{
  "d_model": 768,
  "head_dim": 64,
  "d_mlp": 1792,
  "attn_scale": 0.125,
  "bias": "none",
  "parallel_block": false,
  "init_std_qkv": 0.0183
}
MLP neurons of a small language model. Each row is named by its layer, matrix (gate and up: input weights; down: output weights) and neuron, and shows model dimensions 80-175. Each number is 500 + 40 x the weight over its row's rms, rounded and kept within 0 to 999. Numbers have three digits each. A neuron's up and down rows have the sign that makes its largest values positive.
A block is one neuron, or neurons of one layer that tend to fire together. Before each block is what it responds to, as a language model described it from the Wikipedia text at the highest values.

Responds to: Line breaks right after a sentence-final period, and "In"/"in" opening a new sentence or phrase, as in "In addition", "In this respect", "in the service of".
L5.gate140:579465529538506493532490505529458511492478493464477505498546526459547537498491465498516484508528489485522497481466446537553581483539523494563457564426457466465501527452501512504454504486549499491463476524486586499549517520478540519576511521465569501502470564492507548565489463495548513460
L5.up140:419543505553559473554543481453503532506456508453489496521530520557521480508469472531465511525530521511436469481550486587529510459478538493516470530445470478556515559416453421483489480406527439486466463453541557493533477502502504479465491548545519401486475620503548419527534516479463522511
L5.down140:462531504556513529469512466441501503592598546502511527564460498515450519524578506511461492479505485461518521500524468430502518573484509492566508462514520497502468495519498517537454496464462470505524446555524525542479439489508473525470525479495544474456539535449454451495531493523520488505

Responds to: The preposition "on" (sometimes "in", "the", "towards") after an event clause, mostly introducing a date, e.g. "opened on 15 February", "held on March 2".
L4.gate712:603455447470529521518463508545465476546405530486524506501530408501546557473434489569494460521433533458508524514505519528473521445469461512487508604506563489481444453534451548510489554526562445506558539505485603509462529488450487468493518546564492511509526545479503459488424423524572456451
L4.up712:497463498554470502597467480476484476505478463536478476458453459565511518552522470537524512452495492564429505517417500522518499443440489524567499505523460469455531520487486536505470427488570592563545494504478546513423527492495480536512515551439550397495484517526519459538487510447519502483
L4.down712:523522525464458477470518508538531542494515503515501516498518466425502530505485485543550485497474440454509449506463459494544560557518475517500492509441510492524490433491527564516503552530440484432504508479413513532537491467509448454510426467665429531517470541416427457472500516508577485456
L4.gate1116:499464545492486469426546463476412519508510445471474568512470457531517536525442494512522379543486439523515567478443473434475447492505482488467487549528563485517433591575462558486443484501529495436516546403506465585436485488486515542497457508439583505517542566482503494515422472532471505508
L4.up1116:571485475503578526556541537580458468445464512509531466510494549479505478509563506454444541495490502517516581431529506512394487509501540460516476510492477523419442467482570496498449434538523533558493524580464571498514479474525513561522402570499506544515534477491427499459515538434527532495
L4.down1116:489456537504401515521425503493528570509524481488410551514486455518445516493454505501530474555546478476524430478570463423548520537461500478479496547477494501489463587493457548455517524492542419514482449539512534514541474479547541492499507495485484404480510549443578503550442444514542489539
L4.gate1452:444507440506466497460491539551478475535492489534579476512476447526537514483445525582466469489531536475487491501558492472532469430486523497618499555510413482459481510517478514497463474463554498480499580421483529561528539510484500447484464535493484501567461512522492457579527486541465451522
L4.up1452:568554478436477512533476470535436504580522467489463428485555565508518485523459355516488531502523476546494541524432516512478482542504497507470501517540475496490496530564505487429458442570576529462471497473471604493456517461443478524448531529450455481477513455550557556458505564524497488521
L4.down1452:562499563563436538466503469438513496501464527540487545514485471558431436441541525490477484512514485480524464559498531538493523540551427436471499439426516404535472517457509497516500507526425460552484454543537453539496485460485566614537398452524517535434493479500457492456516512496497513485
L4.gate1700:535493474495553520526495554448522581554502460513551572587552459506531478493486447521473477464582442472497532506523470542471562559436475474536476525582501475429391457546494554462502481490546524496551504439534563414530552493536541422606444518525519457487461513478531505533482514497479476491
L4.up1700:579496538483532528572492527504500604533511508514362491485598506497503429486466481544421474412541488548558519443514483528474505505601470500503473512539521454461486459435538453460523428503510490450539565506448481424556502487487572527453505502549534531475492458496503534529493583588498539537
L4.down1700:450516467486488491508438466441471450453467545504605480508477393519487508526466578479497525532472522482461520482514489484510429471455571512497548477486527494501490505492478550516509523543564436516471437477443519562495473529457463462524447562498508533559469539549499523479450482519568517518

Responds to: Numeric tokens in Wikipedia statistics tables, mostly totals or later columns of a row, such as 193, 33, and 50.00; occasionally counts in prose.
L3.gate842:575484512516440516497494508569504516448473413470487550555512441457467593457538476529524482456450477515467501541466508473505509503546546503451511547511551532459501467535509563464494467493537523528557512451510493451464473515531476549444557598431508473396508543500508542558481476503515536510
L3.up842:543524525511478532436495450510551480467515484500480506539420516511565475461478571524506475442489518497497475527525548496560499540499548459526547487404473458514519521518509456490608503487485439477513492445462427528510497500526534578467438502523486500525482512535455534549482475444556453536
L3.down842:510432500484497471447534522533539548565567590518496504568481509470488452550528494517517516526431473571586499520461420533411545531492471519541466480492539508484487468524560558482414493561451523474508458536482473511521496554538473483517515555436474478414504498429568537525546499446458591450
L3.gate1160:491563466467511541505456459529505494485509462526504526512479418381476458476533534547550510518498481439494486484556447642584521449527499484506466569464506551546443485563606490455502514420508491509567498543461439469464539528511486495471528509439431486447547547482498529507412500496522475498
L3.up1160:528454535494509483416448552525503510467530516483451573445539428393443498458497508528512525520517454511485448451447501503603487514520535523515531514471526440531492526454528524424587519444564521472545537485518473514495500473538486508443554593446487465576522529531516544557514465527502491525
L3.down1160:491422455513460499566454525469520506517518545521548470485446573527557495526512514492557557497412473518563454483481480440387516493482523475536473545541486474470496500512498451442534510550502493521497513543509493480487479492574527561518502490393573433504503572485579534492434538420424435562
L3.gate1183:466505514468531468449529510570521441507455510475456478562443476458419551445455465502513490436431509469502536440552504536515485462494489464503501486491540498528450442543505504509563532456509473446489531495461489455520538493500497560526545497432549519518484470408480500556472527495502466562
L3.up1183:477463523499427466437481446500513527479541428469491538537457494481437504435502458518566516543523509518530422496544498477548495459512482505516518500421541581501458531516539529541526549440521498473477483567510501513465490533584497470500508489529436440481501524545524517551501489439502515509
L3.down1183:500428518518526583484510558551514478524438540492547466534546559503510437443397468430517485425479444555512532489535548566439528502492481511519491458508458464525457512446494428552561457470469441463455492520511511439551496503495517576538451588409598412534474466517426507550521516553538456486
L3.gate1524:476448456446472494482512496493563525442580487478514538571478506491508503486496495507511493546467549464505434494546477490531481474563513508479438529498511536536524541511486567539527482470445562477489491520505416487555523477482437487494530494418454488509540560393552515553519488413462549552
L3.up1524:498444472455471557462514501517518534514544435494580496502458462468512513485504473554502466478443509469528486443566457475502506483497471501483507513543535542478494500597533554499514501494461557498499493486427452476463518490536477520452466545416474452507550539472541546541446525427497492608
L3.down1524:574483491455469551533518544487513500563492515500517470529456522441491481490467502535534478489520472542521489504450439469473500475439539522509484475478473510511489569516471517476537492486492477524516526527450513508442546528487473556521521529411548425505495504572501565495500526470547453506

Responds to: Pipe separators and column names in the header row of markdown tables (| Player | G, | Candidate | Votes), and words inside section headings (Reception, Albums, Cast and characters).
L5.gate1349:511470454486440525519436435453519446557522466472583505493502525524491472466529496508477488503482507483504521449509528508540495527474489494505505454460466476548581504575430501559509454469503496509520481470531440496422467465521452492536554423457414559499548523491407540457435569509487509485
L5.up1349:489494553543442501516429546440490492492521515434533536606516487449472481519520508441478538504433424507576485477501490459534487475429501519505526480467443496578540515556402567518469471445497496492550540467475501525453474492479481539518526494378518460435514572564462510564534456547504482474
L5.down1349:465551456543411569549481577485465492534482486470496523512571510500499456501532522483428491436526496477460483483463569516581483461433490503460532496481456459495502483539544546532500458489532496414506577507480390491510464506536471497530429493496480544511520486532499457471529506499491515534

Responds to: Words in sports results text and stats tables that follow a score or tally, such as record, draw, title, Total, Report, finished.
L4.gate668:501462513545485541447545571538441500505485538462482521486558531404554447529561428441500497481496508424505587418526437540538505468507472468482439493532454512542506515579506540488564482472513445456536551431475568524565544539485466493511496492517480450514487495488494495526466464507501455475
L4.up668:438505516493458485524465483476474497591436468487574568523498566517443480608527466485521536473547509523546513492487448512495510540518547454488537514501431550558545494518528479516540490484566396494512502442500465477588476453468469518479540535487492556530547535497484479525489555539519520480
L4.down668:478500440497472458459476484509509480487405576533468445524455447523491536424473555507518513462527549391480496469570460505457475473483470485508495516532523503423402539474454523548568481480477573512535435454483489573538493546456469499468497505456488457466537482451537490479482484522478483505
L4.gate1472:498478449489479508495470499526481410494495483488493533512490470467507458504520466611479525484474524477529478478509538474455487545537533551497468542472495615588504485590530498505478506431537382477488518478487573430471498536461494482571449422476490464514568491511505463536438517531508466503
L4.up1472:558528470469440507488489506475458507446432465503528494567465506561518469500510503496485607450523482492551565484482491510504449532503533536499457482498487473532472490588568519517500503559437507527520438462519508446562606458538515506536565534499508543454518532556548500535508519498484500506
L4.down1472:480466504522544523518456529502491510449479510439525511547481440533591529503510530469399496482520515522498470453500511470558543560525491546534492531460404462421504492479455433517519413507536476519563523452571489564472443457498499558427532537567499514409564535510499512408501491476434419511
L4.gate1491:468506495526505549457423559458555440430509532489472470493526413439518456481566454557524576488577479515577484412568541531478504455475500464487518540523555538494478531528494535466506502502470485471480485450525547492502530414465486557574442501451565482540487594478534502542485492527460480516
L4.up1491:487483481539495468536460534521513510447454498546520564540472500504538432577560527509516483488625541466525477510510588503494472499468499492581487515465432518465498433473459516529568525439513487613524484505537524504541544532450473487592420507426456487450518551478527509499593441527440482515
L4.down1491:487582488501549494493531457521463492504495494446463477442481450474532547553469460503435579515434448458472503514434443409478571511536493533571488509520501505507502521482435475504527461483492570483457470475516504544472412494567501493505514512643491500512509520464464487500548566491578575497
L4.gate1786:455520447507529514489449510541516528504488503393515518556564491411565475489431520533552517444451504452472437464521458469504452482514505503484487526507484489525481522513477520494517548427517453497462475508500541544513472574480468515510510448484521515521527487474403522513514487596507493523
L4.up1786:440473501537471500481410520470490479488485513411495523528511447493514475487473475543536526410438459508540532471482478503480524518478537468469472575491507486527429480597478574525501443445525485480476516428482498519478492476521537536483535452488507485563514492490463556512419502559487458545
L4.down1786:561493502510532543538532498481520507495486479471471534469441504520461474490534526471437484604512484558560520554442514535528489520534485508521491506475537463472515440459515435486472470510547575552529459571503503423427551492474533427420508601506477510522507517546526471488476453358488489436

Responds to: Function words, articles and units right before a figure or outcome in sports statistics, records and results, such as "18 receptions for", "with 14 goals", "won a".
L5.gate496:339484484538529505452491460530535454499516508498558503534535503480424533491577526472469516485484562534491603484488498507532441513470511528488485481478487542576540447479529484492548524497442465521484496470496474424511403555455504546465542470501521529503458459459527481561539563465523511486
L5.up496:430585562492513565462524563559471460535467452476582523532558477505544496581576458554475505476503520418452545449476524556551424525513535561476566528466509526498537503531532511590539519419489469520457485548453474502587443546499491495493531476460510553601512530453564515505519486513490475532
L5.down496:560498489514425431487510526478514556467430525503506503542555477492480460500433450529578524540579434531494479608504476515491473507426444482537513526454461498507496592504510506505533466457485528522500459576530533553520473488513514452540435527461470499523510525485474574489467454513450574474

Responds to: Last digit pieces of multi-digit numbers in sports stats and tables (yards, attendance, appearances: 2,90-1, 15,59-6), plus "of" after many, most, both.
L4.gate1222:561493491433472475462509470567541476518510498479546511528442502479434530496494528513587442463452511526460524458487502459566487481467558517463449463470521499521502547500518438488493465496459531470471491615497524473526466454452419475446496524494461500530416499487509532430462501501516486514
L4.up1222:529456434485480520501500428512500498524564502458519471445494459467478484498492517564519469441441488556503518500539484482563574469477506509473570468456506526588513517535498426536401462494469553464433551553507469545442427492506509547464496529473496509465435510598497512478455477428463478477
L4.down1222:545500470557509507517507478543540504479508554471538454466550475547445423412496483499433529468599488554524489468442497542464527457489463460522483549557450485538476457528431452481459446488510456543455536433505491527484477508468497530595486475440513445447425493543513411522458479505553542538
L4.gate1314:567506479501473531482474487454471533511531524427609474567510491494536528506516477567533497476472528505453480496581464501559476486447435514466504537485517529518502524529521513527559530397515467518535448484478443542493459558513513564561492491459499483474471461498494571523431522532466450517
L4.up1314:465488493452530451538535516590566542544477542537475498549495488447499541528523472485443532518465485505534496452477447525538485448473575494465414500513512529542451499455507514545498472512547504527458440522500592511448478379507538558546526506485473513589463494546506529525500429488538506536
L4.down1314:501427470482454514460446483445474514468514519489524562503522485510518552536454517454503475439536523502535519468530502546488529466507467525493486494540469489497551546516466506508507551483367477501527633483469476493476561533617524513516509463408524473520509498495516455478435535592451473497
L4.gate1600:467577406511529477483490498486535450528504562483527559563491515422474470485521484497536604583390476502511465494587460492509506492529492567540522448482536498556481521526403547475492427525491427473483474541507497406430459493468507506473529522442470460495475453471495498509503531499510560503
L4.up1600:492555480494448465418470570454562471515517518460493519569469450422517496522478472518499515524410463511495492466595421495521506547504524553485522482543531435520457512595433519472483455506444494453501549541500477448424528489530448487498524426429491410504512460496527543526433526502503497522
L4.down1600:546469531474533482515484540474521440489426521443520460501548459509523521548465482560508457446506600490456471500488510457562525522533506519545469483544541452497463547472538421550427564509499550529476543467504555544589535462534458523504464441525513479526495533484468498546537506570467447488
L4.gate1689:470514545519480499525508565487522477505576485499535485479478520506442514533544596516412512475566466521575460483506472481510504570486387432540518517508432479481552506551522461467449499568522466488493513505537484496401454499529510459464524494454459465505535469525478455532485485516511525434
L4.up1689:478413541501531462401518442522522469523555569423573527508476492478513435561522573535532479527503452452468437499463477496477486493522498527422524566546467499482558499501454560481449517515546498483488510439500411473534468526445551499511509487495537428402535426506522492489526467469520459499
L4.down1689:481544558499535545569438466472464500563468457559517398504543521515522501504473428482505477459573497550477511488566599482529496494498464424522459465418456536526451472450538510501500481442537498553459565507494590478523562528538527507554495508453486530494536584507564505533457447565519523447

Responds to: Digits and number pieces giving values in statistics, tables and infoboxes (32'5' runs, 23'.1' points, Urine: 4%), plus word-initial f/F and table pipes (F, fax, fencing).
L5.gate1677:463505551476536524493446514526488420514547476485465543537499484517490481491487497581540544454601493518509469457504504525491488557523529556577496425509513503523493572562551535537499519522484507550497507448515483585538501539505481545539466461433523535500506478536511563573460497502533507572
L5.up1677:487442509503492519575520469496486514492467507507459467509526543572437503485518539449534544482479535565529498498462514492464502423550498519469505430482476448556551524507506441495446464540482465549480468525522424574399526528497432512450487449533525514448556492508519518525446534440440508476
L5.down1677:543472506448510402465491514462635588592562568503446512456541480537471535469458497485500396547534484484593487488501585519553510536462561489505515534473494507449457497517483475545527518436531514508522561538515407493514537492448511491559518471459462508540481407492525571490464510537427534523

Responds to: The preposition "on" and sometimes "in" or "at", mid-sentence or starting a paragraph, before a place, surface or date: "on the tailgate", "On 30 August", "in the troposphere".
L3.gate761:549468472492498558543521502498485570517470485520487445425532422484532494459599488493421504502446530501544494464489518459489499545523576424589441547487498485485455445494501480491527476506498434447488546494503514502513550468510529492448490594597480464517543530472568443393538472577507488443
L3.up761:512479578517536451525517485476503397538481491520486505514497538495557503465426527502558530516545552429528440466461529541503523542516512463466500519394502502500523515434495479524480549439498494435482449399520553481462447483481511524523485522489510492477513534497466465455535515487502500553
L3.down761:547491431513493517501540418554441547441469446481486493501517451457533485475598513489464543493413527537555558405451500467545416513482540446520495543535486472502497460456506463503526474494490491528493486526499480550476538500545515508429461560555507558556542510507507478452482464531547487460
L3.gate816:563499428552571473537465592456550442527444484464482490570559535498439487497472452476509485561506555544484463440513501503494482496539520536604508483528526504515506480491471474546434482479508494463472484491499563438419509431448445500488403544489404487509543524547536500527505507479344489556
L3.up816:531493508422504500528546557428549483539450489528557453573545501493520487490487412476530415505496521466445529478516529509548497523529425548597555493569487489526544473450454443554467485452462527431442497480527508446415496455466429462463453510475526495464523493527485438501531470392413502493
L3.down816:433445548467494483508523506488537544481538516529604489483434486424514477496520499485495466443451483438462620581487490548507504547581472482459463440390508470472530553489510477423452460461480489585495518493498470519535593520517475502520528533503584531478437461444477481427482399417505535485
L3.gate1417:456466555514474504470520439478461387469508467489451490502489538540473419483529484503494542543521535526575516482546506538477549491495491551507503469470489452510538496459470508504465427456529499475592443408620547427540542528522508456469565554482462531539503455497495476552510550561502515523
L3.up1417:516553421475486483492516559558488528556477488495418492477440558457496490516479480463502542472503377526466537485518466532527489493472481608479484496529537466548518518438470507505519500499590504413485461468507434454499516437498450509534406527559495517489430450464526449489457476458438532540
L3.down1417:488449543505515518515524479492468456419547477473545468490524502527504472486489507475572498538548558436513492507530548492461461497515466453483496429460457496498492467507473486478523482517461512583484548461440514469489516533434518445515529522452479520463481512499486544521563472434532466384
L3.gate1682:487503510487447539510484467517531445461458532478457467422492614519460480485541444540465576460524551551524516374457494527457550431515472528574486496407454508510451448465580535545517455444545472549529440566496595492523539452527483462515528571569402498533519540499579428431512530468457498504
L3.up1682:440486491505444540589480537554476514516487533513434530577477505502489510531452451528500514450583558519536531481517473506500517457493486548482489440447490453499483518479457508493507484485460498485491496520581537510585490434452468486454611447477501492527522529550481517455503521495458496551
L3.down1682:513512613464546489569482501486528465451483507499465524561500445489481573452501440434635435617516460449489502495488441477511487490480483458498500564527422486474559447461527452464549495479495508506498554478494460510452434515574567520508512527528508471414530546516445532420520437508426532547

Responds to: The opening pipe of a table's header row, right after a caption line, e.g. | Party | Candidate, | Pos | Team, | No. | Title; weakly, mid-sentence words.
L4.gate34:371532490460460513513495508560542489510511468479560563456515484418472537545463434526536484416524446463568496429495515467414438482508532494471545446460569457505453541487556498493521507606508542485519432532534490581518510478520510512509561455493521483530485541501529542440485559501473563574
L4.up34:544526459502505517510504520462512531513494490471499456470541428490475607461451507485502500511468486471553503497475496520439527473493476531478548493500465494464483545520488543468516523540437509479485469476510558543450466475556517477541501494462507534522499484465452566410501509458481523445
L4.down34:500426504539452537506501467507523525406496562528509520547525459460498388459539569535477580456507531597490570487444476444585493480528465493504469525464495504490530476544509551460475478542512586475507424478533459531504499517523487547478511559516446465549469476614549499534511522532492520574
L4.gate1315:478504460518431497561479412579559477509435501452470471546473498487453563537504460464516510547524483475539503518441536449493496474448536581574528507404535565479497565482469446566497518595478501499504400535500477434496462491490516483544507511487435498518496452497466508408516456515498573496
L4.up1315:485577502506470467544483447492508540551490509567486440563531486488495520497522454550487530539502513531534511506538572499472612446464469591482511503436481524453505524558491413567421445530448521498509433512438503448509499535475509485455534526488409559551499493469468498439481461519522554475
L4.down1315:482489539463569490515522562515524517497463550520454518515547510486528394508539519594483548494455579489493548499547475384526502563457470494497484518522451551506601514541498529416471538512536483481528514447458452535526448481481450549407526491438532497515518478458533438521533580528566584502
L4.gate1696:461503547505507560542480511410481497488496476507487485473457487466490468547524505467505525537516486468563467462508473419503514552494506505530497450470479461521518467438499485498443498501476507490445463463496536442489473467476470476538490537487402500502518518501476490490444492444485475463
L4.up1696:448504443465557514511479482524449526550513466521532512504540446488509544538461492505497557530491470434513454522461485502514434513481473529502501525525520536487533504519520586523514507511425487488518460484524504469419480412452471401510628440504520429570517500431524565454499505506465511460
L4.down1696:537514535507455540553460518499493499467475494530470495441430496508530472404553569514472481497527534570468519462561482393428549483498439439522425529502474479549500471461535433461483480517534555491519466458462486530568506556479474501514443495548522551473520487535453425550528494492511498594
L4.gate1774:515497494540560460501406467487566523503515572505513585565514566485500482555517490444458521483443515520443481371528486545486530555513438456461522428484497475539442470531500484510503487533513427544499429515494548465463440545477504414511483491492532485527572480480395445506489545516497500542
L4.up1774:523541608502524449471498510517457579615417446548473571579467533511475521518501466452490445485540532455439539433511468561437520493513511486453528462503526484475465460505544484544537458452485454553450480472503504506511445538509507578514427442512514543453508528479428490462528524432479504569
L4.down1774:464474523521504514535488539441492460541524532501551491436475548476548550494518482514474548523524570502490547426497554532520436495493440470541459469512569545500533478493578527503499519470489388512574491476490410530470467543492491542417463571523453491490500534534511486483498452494504526457

Responds to: Cells in sports and election stat tables, mostly a 0 after a pipe in box scores, also tokens in prose career-stat summaries (season, interceptions, finished).
L3.gate765:494442469482450456484418560590462500471486510513475524562441504558449505514559435454509531503514534554480584461523493530565472485501490520479483496529526432425481513489507434491439486520507451565457464533503499531531446512524524504486532516468499544519475544542495459520560486517472588523
L3.up765:448489562473467496480489533576489399557550482545533518636486512538555529545493421594562517526468568404444461516540467487525415522536509530555526483469556511500531476498467508459499489517494463434514535424516529529558429567476498487462489500453477507452514535446498469578517495514507516550
L3.down765:440427486516460482540484507497500453492472592501485533550497510590534594538549505501504551511457478536495505496494503567564478552462540501418480506522442469441534476597463546415535468501516485533567477433510538523495379561480447498493612503497557523478472450583509504480443415523460534547
L3.gate1048:451510474478514535431447502518586457442479554491526545509508422462511536458501510474617502536497476422575492425540488586493461507511530493448508500542468488506432482545489541438433552468533480484420515488453517530610510511520483567498513448496479503549546454406543494472417490531534584538
L3.up1048:490514450596458491500435413562458518453472549458528500507499461504504636454494494576528529472527495486566524469516586541501501514489500459505508539571447483477524526537550568517506611491475482509468519509504476505493458470497499516505546478468521544498541468516539497411477522496540509527
L3.down1048:584499517419480435478508558519525481484452475575545549502521495515493516508462512527477465474525455501498479550534461423489500536524453547470417445506536474485488555512471451516508395485528505538451575476510548463538582493541579461445441544510506429564428550475468544519520543519503493537
L3.gate1465:512565451531442463466527479541487404452508523463498548533450479425538483557463464508559576547468500529455498520528514465472429525492516473445520530446480507529490562489440455546550536481447460464516466457518521491482546459494506539541472553474515558504467470486414435486522497504466468495
L3.up1465:497547450497413429391487523563510429468545519367462517553419485461550509541501449510509533488535484512490582438504459501477496497499543485479506514471484457552459480543449471526509504506479440495535545480496509497521510468519487544509503523523488513532530499476440451504444478520518487531
L3.down1465:490503480467522508474462564501533473480549472477480485526514458505513602441487483502497450490554435451477533480450433480509599501474545530456441500492498514530488507481462437516494549521488526545507537507482556516468486460540472512440501473570479535425495454470494431511536521506415517539
L3.gate1734:497443545511501522490524521535488468486483476542489527526521461448480548560490586410599490501493506466454529443621527511522542549487543460430457567493507502462447457551567508468516549425507419419467510454498419523493459517531460543522498427564506503480441466492487462394402469515499529471
L3.up1734:564470539451514501413408538445437516469457524502500520559524497463497545480444521438487527485505504483486537489532456513544447501504542525433552531525503473501554531456571555537499498433469537421472436496480454637498529615480454495536543503572514504504531444543536548550418469490496464538
L3.down1734:532544540470535465501564512487523592511463550490518496466522562544445466571491541506487489501436478520504504510504503512501498521552442468498537449468446503506522498495486501536449472608484469472442433518574475541463464493443463485480483536552414549532477436477523481546545486437427512522

Responds to: Pipe right after the first column name in a wiki table header row (Year |, Pos |, District |); also commas closing introductory phrases (After the tragedy,) and line breaks opening lists.
L3.gate545:498525487499482462507506533534470562503505574562475421509448566511513484463531489502553521588527485459480514491374529527593482458486461502449563457497438531486509521550486514462487515479544468541479552488521512424475497487503490446518545464451526505485530402418490480463613548546463453488
L3.up545:559509455551504486512494496494438479571483528525461406507390492435470464492517484483474506488472425428537543500494497500541522588470459522432433468538452491520513462543556516515478491562516472510491464519466448465488518547495564444511552472484548453454565459500542491466442555504484482464
L3.down545:505470496536440565539467454505519450490463494481514515432499463478474484465462472536457528455464499532528448535543469463481541554486499461516419527474490456503511516467498469480499504530449541471496399499507515531544479448448514497418569531557430454456463502538494540534410504454549525528
L3.gate657:571511539446411478430540504393511517537468500560518494540554541493584451485475511520576549513518498482432490470446478530561575517520532508442486509503520520479502455546476482502460491470478516458470487430484492491499516468534506496505523443507463523492494518517385526485468510527523461546
L3.up657:449517518539462526453472482523471558473532493502525483483493497523411493504497490514440496423445403449518557484533498478510511487448462493558530457461408502461521516524453480472467479486484617485484444567506506494473505453493517485460464499527519499422469493494478523505488539464495536433
L3.down657:539496446482495489446483548498505420536558454461406493485543500467484486619545540478526473518572510513462486545464436478465589575592497466482422523540586507547541462487530508500525499482458489496458500464450527476435546464451512434529494444413508479526537470430489484519534556490549498525
L3.gate1147:502502499448488450494417471495450485531464466507553446422523512504446522467486488496489449466524500513517532430479522455442521519441499473571506592464514478517468544551547490522475504574489501502458526553503560545468501532503441461575423473549434526525547551517512471517455525539495432565
L3.up1147:499431504460440486479483571550508484518459534456489529491474527482498467549469507471547468532462452454541503458497595469454401524453552557523535473499507466505495476500537523542457494556461532500576455488502500540572478529480523544551489439574497486502541498478560490501520506511550471569
L3.down1147:476568503550516482512554432471528510454560541479512493548522456455464547497520474457476549484505545554429484529504463528535548554492517429476497526549493588494478509476444512505490508524476469495457481483515487511468500519493463527508502543467498496500481484516449481500482548446424506451
L3.gate1291:472499543517489534547479441526486504578503558472499523464472488446475453511528447495472575470470445437508384551431504534508492528475461498487530564521353514488526546504445468574501488532526515462556476505506505489476552551518482451506481531454424460446474461478485477495464573542417521517
L3.up1291:556492493531469482469529533533539519509493544582544510563459472510513506450558423500512442479513500496518587441485518526471518500501467434525488485532434546524416450527445516505508480523510494493519509507485449475512496461527530453508616489413535524487547491483475459459456564492505461497
L3.down1291:495565565504463531560484457510390557579505463457553554455442539526478488529493432502475607393530513446440491562487486474446548560480469521428504496622453474514487550438515474501454489503467489467517465540504521547487428505475488501463462538578458480498480533497569548557478480533454515583